config.yaml
d_model: 256
d_mlp: 1024
positions: "rope"
parallel_block: true
weight_decay: 0.078
train_tokens: 608800000
steps: 9290
MLP neurons of a small language model. Each row is named by its layer, matrix (down: output weights) and neuron, and shows model dimensions 128-223. Each number is 128 + 24 x the weight over its row's rms, rounded and kept within 0 to 255. Numbers have three digits each. A neuron's up and down rows have the sign that makes its largest values positive.
A block is one neuron, or neurons of one layer that tend to fire together. After each block is what it responds to, as a language model described it from the Wikipedia text at the highest values.

L2.down156:149122119135120135131089097160137155149138146098141116152144114126123122116150104102159127111112141116167085146113094128142124150104135157110121130108141159078103146103147149181147180129156107107119149127093120155128108111054129121081118112152136128154107179146114092115091120159086132182
L2.down188:121151168130121155145155128149112130105113147166101147159119101123132124117124136132155110119120111142133137171157111134110118125104110102130140143111155130141142113124138080177101093126135125124129109136147123101168142107098145126139145115172139142132127166183146126121163131158101118130
L2.down423:099146147096137112142149136144117155134134089105160088098133148126149150096097083177199142125116159170148127118125126147105145126117071151106134134126135111105112111152139095170128134092129168118155139119110150145133104119125132100109150073151123148092127073111106140118156088065153127124
L2.down485:130089171153065138150121120175167152145129146179153126139102140088131098120142117166183113142155126140153122156088148158129152131153146116113125118127143140069125101095132108143108101097167119163146153126164119148148108126135154101144146170152149099070111078160142126092130145122115127104
L2.down554:130096153141066102168167129146145119100147124129147114152109108146180099106103114190194132150129137135112137128110113159107115093130120152106118138103118113146057112166084102108107121096136141122142123144101084156128147128117102122116136122120108132119143101127114141106126079129114114102
L2.down562:104153173162122176151175155130162134147116149112152135119119125147133129163151127143112142145146120147116134118135117138163108077152102095088109114078128129172126176141102101139117130119129126133135080136145098165146155135115141113091104074139121164083129146141139140141199132144109142101
L2.down830:133130157144123133145163181137156149149110114144098124116094123119112122104115130150190085137105120156155106120125088163152110103142128128111120112124068092098080152143150142144070123096160113166101095124109109130134132123119127158124137111099123136119103159184121156138121149136144140141
L2.down841:128080095130104121124134108141128143110109128151141149170119110137200147127085100133094168131125133158174142113175154149161118158118148145115145114143140148182101154144126115198118129128122118120143090124100124156106138150126134110107119125129136126110132131164130105081096139181130133146
Responds to: Mid-word "ell" fragments

L8.down184:125148152133129165122104140136111110155141092129113155116116122144114112142103176130173113092141159127165155075137151144150098133144154128139142124153096123169111129156135103153117128100110097154128158127129122155125175114170146156084094145081072145152131128153091125123135144145127131167
Responds to: Sentence ends and mid-word l

L2.down57:143143128100144129117149113161146134147147107164140142107100135141115126116146103163098142125144165160112112151113136167142108139090135125104122129117109161118169075110127135127141133136129105121070104137127126126099145160174127165115128163073088085097157127127148099109127107122145140122
L2.down117:128161181115147125129169161108108111132089148135140104102085090140143140119095180147133083142132143129130083117108155146129106134114131145132155139131116171117147140142111114148114133109100123130157125165140140105102159145110126117144137148107126138140163072143115145132117097106098127071
L2.down234:141077098156136123133089128097109127144140136092116138088141148156138142168145141152121155114195121121139167131124167151154153131093106136166142114103143150134163120121126204099142159096097128098133130131151151114109144104148103107131095137099107104142160156124136137135108123107115113112
L2.down351:098117088128129102145160087151143126136147136117149135101163106123111125148101135122083068155127152171117156148145150099134164128107146135113149124126123157135127150142124157127107127122132146127117159109117187150118090143146115112166143090149097104113125123116160136135172154123123143135
L2.down566:126155149116119143140138114135118094130122117104150122058142139128116144127119150184129087111138108124105113146139152140110136155116118121125093149116152171151173149152118152152143103100113113142139152119148150097139107159168112147143131104145124106111166103098164116149102113132086154107
L2.down849:113176141103118133144142164121121111181112126119147130106151109087142145127164148176123125093120084108153158130135144127131124104126147082146089114135123173126125139116154092139137137143103116121140126137119148106180089137138163169147143092111086123103167108128120142094162115111107114111
L2.down960:098143116125176125124145144123108109146137123099177130096163128151144139186149136182090154123170142149127091156121162148147132137109142121161116110092113116123135145120128176112098116133070142116145121150124153136102137169135136123133122143129065121147132126104165125140090098145141133126
L2.down963:137141121143116113127148163185178106125146177148155134103126130102132117121092147057120090159123121087129154118120171103113142124130141144066157109122167122141129106123166164100147153144139118150076144132096131132087144107164115133079136127131117167130166083097205129104145131090103135118
Responds to: Sentence-ending periods

L8.down890:073140077093109122168097109158152146144129122151100077127150115129103097122139130118096140119136173177097127142113166132139097129154158119122107128137123142105112107097098134164116121100126100221097120141129118151106126157154112132151077135150139112138127094159094153143115133133115076119
Responds to: Mid-word word pieces

L2.down358:136114132133148156119129113100091114107166123141128138114104125128144123120117105160090132153140137138161144153131061128122123109155126124129109152158143121124138105139116123103135110096113136147115128107116103099128144117101138120095102148178155118114111076115130116109123091132090112121
L2.down444:124113133126127134114115113128135125116146145153153138108123136117153141128114128115097130158144130119141132128115095142141141138133164139133135128118134123117104097172088125102154106116115131129121133092119101125122121125123131130121098114145136114109108085114121140096108112130096104147
L2.down462:144109103125105192140137085108127075139149110099128136123133135127153142147129097121128104169132122123160141125125162133140152089123145140112143145100133138105095079164105130165120145125103116129107149098136092124128161116140123139132120138135143091114163109109142124131122103134108141151
L2.down506:142141083149148146143122099118123112125149075131141114088142136125128121122146125125139134138143131145149136153132121102134142124127133128138112124151121110123167084146124145097153148097131126130121128134145142129117114099109121125096116129132116112118155096126125110117169092111108113117
L2.down591:138086107118145124119123161111102140136104132151104124128140104112125137116114125131072126140136103125176109160115124095130122115149109138110128120134122144091134165135131147113137113087160166125126103124114130128148128100121136090130097128146131120113102125156130145151151151157137140159
L2.down693:134134156164141114120150126135107123085114141124156144153154141095151129128194122108060135147106141141123129151118148090110130091109130154115118147089143133168149114125128140088149110100139117124133123145105114140140112109170133124109103111143137103128157050099148144154105109138127112098
L2.down855:140132130113094185155123102141114129126139084125140133133142155155125116115133099080188137151143117160183138128129145120123149132147135155156150084140106118116098076154154111130119137129132118161110119106142102133124111116123134141103141156098142130125132118122104105105135121129090128127
L2.down898:088089133130126148110158110128139090130147104134132119103099127118133116168122140143155161149141097143157142132128147114120135112156172121146131175103149167099119146148159113116154109121124145115089170090138157094150147098143132131163120167095127142144143120157127100148149151157123117197
Responds to: Letter B token

L4.down26:115133162122203150106134141110081123119169116124144135100095133094123138135110125095163108119107101130142092128128149116130138107167134123142108132144159124087101128140116148162088159126115126115122090161129161160100089150139149099074146109141105126148159097094155133091083112134137129165
L4.down64:128110150137149133134111101134126127179128148113160124094147094087145129132155119121091152103129106130169132156116153136109135151106131148138133126122144138124150103113133148111115135127149147142124125179088129144115133158117130112122142124101116134142131156117131132093100138125143134115
L4.down174:121126139158133131102149087143151121146082158120153106163179149140138104153134142152148143147109100127114107082095133141139119121122148112114110131133146105123122134120171117147132131107122141129110112103135123136105097097122153105113107096148135134111139162135127100113140100115102156137
L4.down364:081134200137122100117106155101138103100137127132133163117107167139118111147128135187168123148148106088135081150127147117147134124108165150134156099120123120127112110115115164097094113107097156135152120117097144131142121119117174112141079144133119182144125155121147146108136100049114150097
L4.down631:125109141124130137110100093146135134172157178137134161144190145129120136169148139097172126160136118113109110140099110124128150151158145102127113129115136085073092129110161141080126128158116174122120121128144146127113082099122123123123106104126098112118120161122164112137135130143166142190
L4.down641:097171135119157127126148128142131153110136091137133115116162092115134131136138129174146134072169111102121088141108106102128103135129143113134134099117155129153143109143148117122131133109103137124153083085129095109120132111153121101137102071126130135136103131116124162109101137134148134140
L4.down763:105126131132155143135131097158124164130155169144121126095140155128119126170134155101111128121129107155128092135117140136121133140111112128156100148108157118081139135114094156137145111193104113108143088126110175146130091174116140139085181084125081088126133161106170122127118163122150118188
L4.down901:089110178186140135124104131128145130134112136091127106140152081114138145195138137147133134156110133056088072118103142147120155150131171161109125119103169154065172132145119104097110145178098166116081123104136139137133108144111134082114112097146117121124150153102146133097118163145137138129
Responds to: Sentence-ending periods

L4.down51:148124150141097094141103143124100088115138135130142160117130126150110142119137113222131117116109160102124090127102144188131172113112091125135127112126125148106151114120124141143086122137095124147126118122100141130125130127137125103099097121085108107106100146119082197156115116131140110102
L4.down247:115131128142069121170110125086136134120102121165137138144194143156123087127133145185102120102147150087126163110112110110144149111139089112096120099126164177132138136140103120134113092133144142150135102153100114158142139151087161149102165044084101084068106131108069139121149149107098121085
L4.down281:100135149101065112160177120148104152131097081147170133145107116148108111161173106143157160101119134164141126118139113094101132107109106111138170105140162177126112108105126101152122177120155130137146123100144072159159125128160147138132140165117114152091145126113155116079089163146132126090
L4.down563:161148144153152094112132129125105123072131142146162118104095145122103122123151106150102132150155103132131119104119133121133154105120150119105112100135125148161088116124090088158118159161145138101120147137133131141162172124156128128134160141126145117100135147138134142110115159165128089121
L4.down941:114150142164099138089078109105150132100125120136107102117133103137157148115169168129148090164142168091150153104118149136145133111121112149130139113124148125121138121114131107160144147166146123106136138122131172123126105124147122146100142127136144105154148162082115127115122110103164182090
L4.down976:116124135116121117115159127138100107133120129125115114139144120112139112132154137154148130155094154135154101162102129158126128143115142120105139071133125147160108129142112123164102118153137109155119117133141113204119114139165117130123087116114130140128120175108145155108123141124139113116
L4.down988:129126081114075132172150130172120106108141107132146143097118130120101136158171089162132118106118147144119130124128130145147157139139125122108116081102124158102130111137119120145081121147134149131135123122117081150145142165138147111112125124089121104114120140115129158121161130132119117102
L4.down993:124109158164128131134153125135140165151125090094141125141143110129113149128151123152121134142111132121163144166078176123155159139134082125143128107149119128142134124151133151139119139118148139086120108155087110124135130185129192125097134099095147143126126133105128119139123125142136126132
Responds to: Mid-word fragments and slashes

L4.down413:139123144122127159136120123131114114130138118147123139095153121112147149124144127075094119167160147126134126144098085129171121096128098142121125136129115129099141147136134132092129100109164166090138080129124122108080125156113123116070097101111143103114104091097132122121115132152095137147
L4.down422:100087155123109146096130124097112117156136097120113167136144128100132134129127093123143138111138136141146078134127111150135163104138088152107093149103141157101105106140163143172118133140101131158124126094081087092137110083130161111161127117126107132114094147119155133120118122120117120129
L4.down512:118121133145120119116104117102130120142137121122135107106142111081141157148123098146108138135125108153140158145114119122133108129132134125107116134142154128107151082160113134107134159089125128154126098119116119145127135110135137145094122154109133091119122099146136151132120093157109100105
L4.down608:086122133140146134117128138110130115133134114140140133117126135129136123134117144139094140148108131133130109130143105129117133126132157112126098118127161117115098114152093115115144145141171135112134120127127133134120120110125121131110108144111105100095119127128118136149143119155103113115
L4.down692:129115149133150170134126098166110113119181158129150121150110145116143112122138114058182117150147139153139149155125097123172109127157146112121159136118173150143138114141141107124139137149146117113098133112132116124108100101114143139148114148143134126132104123132143088120114129129082184124
L4.down735:090100129099131144119143142147122123159158111174109155130140144145126104186132146128066136167114124102129100123155098172139128147130142130155143126142095116147136136131110119144136110164084122150115123112146075120123132089139113159121121130150103112131156139166092127094149113103103107111
L4.down742:131127118150119128107102143126118087102161107144142146105131139136145129142145109215114119160132136137147116139152102114165155140143149119155122095106137131097101118137079136118107166122112137145140132148119121138124106116122145128119063131087135109123121111141131166121117093115112143059
L4.down832:094122136156142146130144128103113121157125112145139128110144127123140138133127113118099129118130117130122154139129127106123125143139150126106109117143161146133129120136117126132134130135143148153146133126134126144139147132140129143128117148128163108098114120150137141127113120154107118095
Responds to: Letter B tokens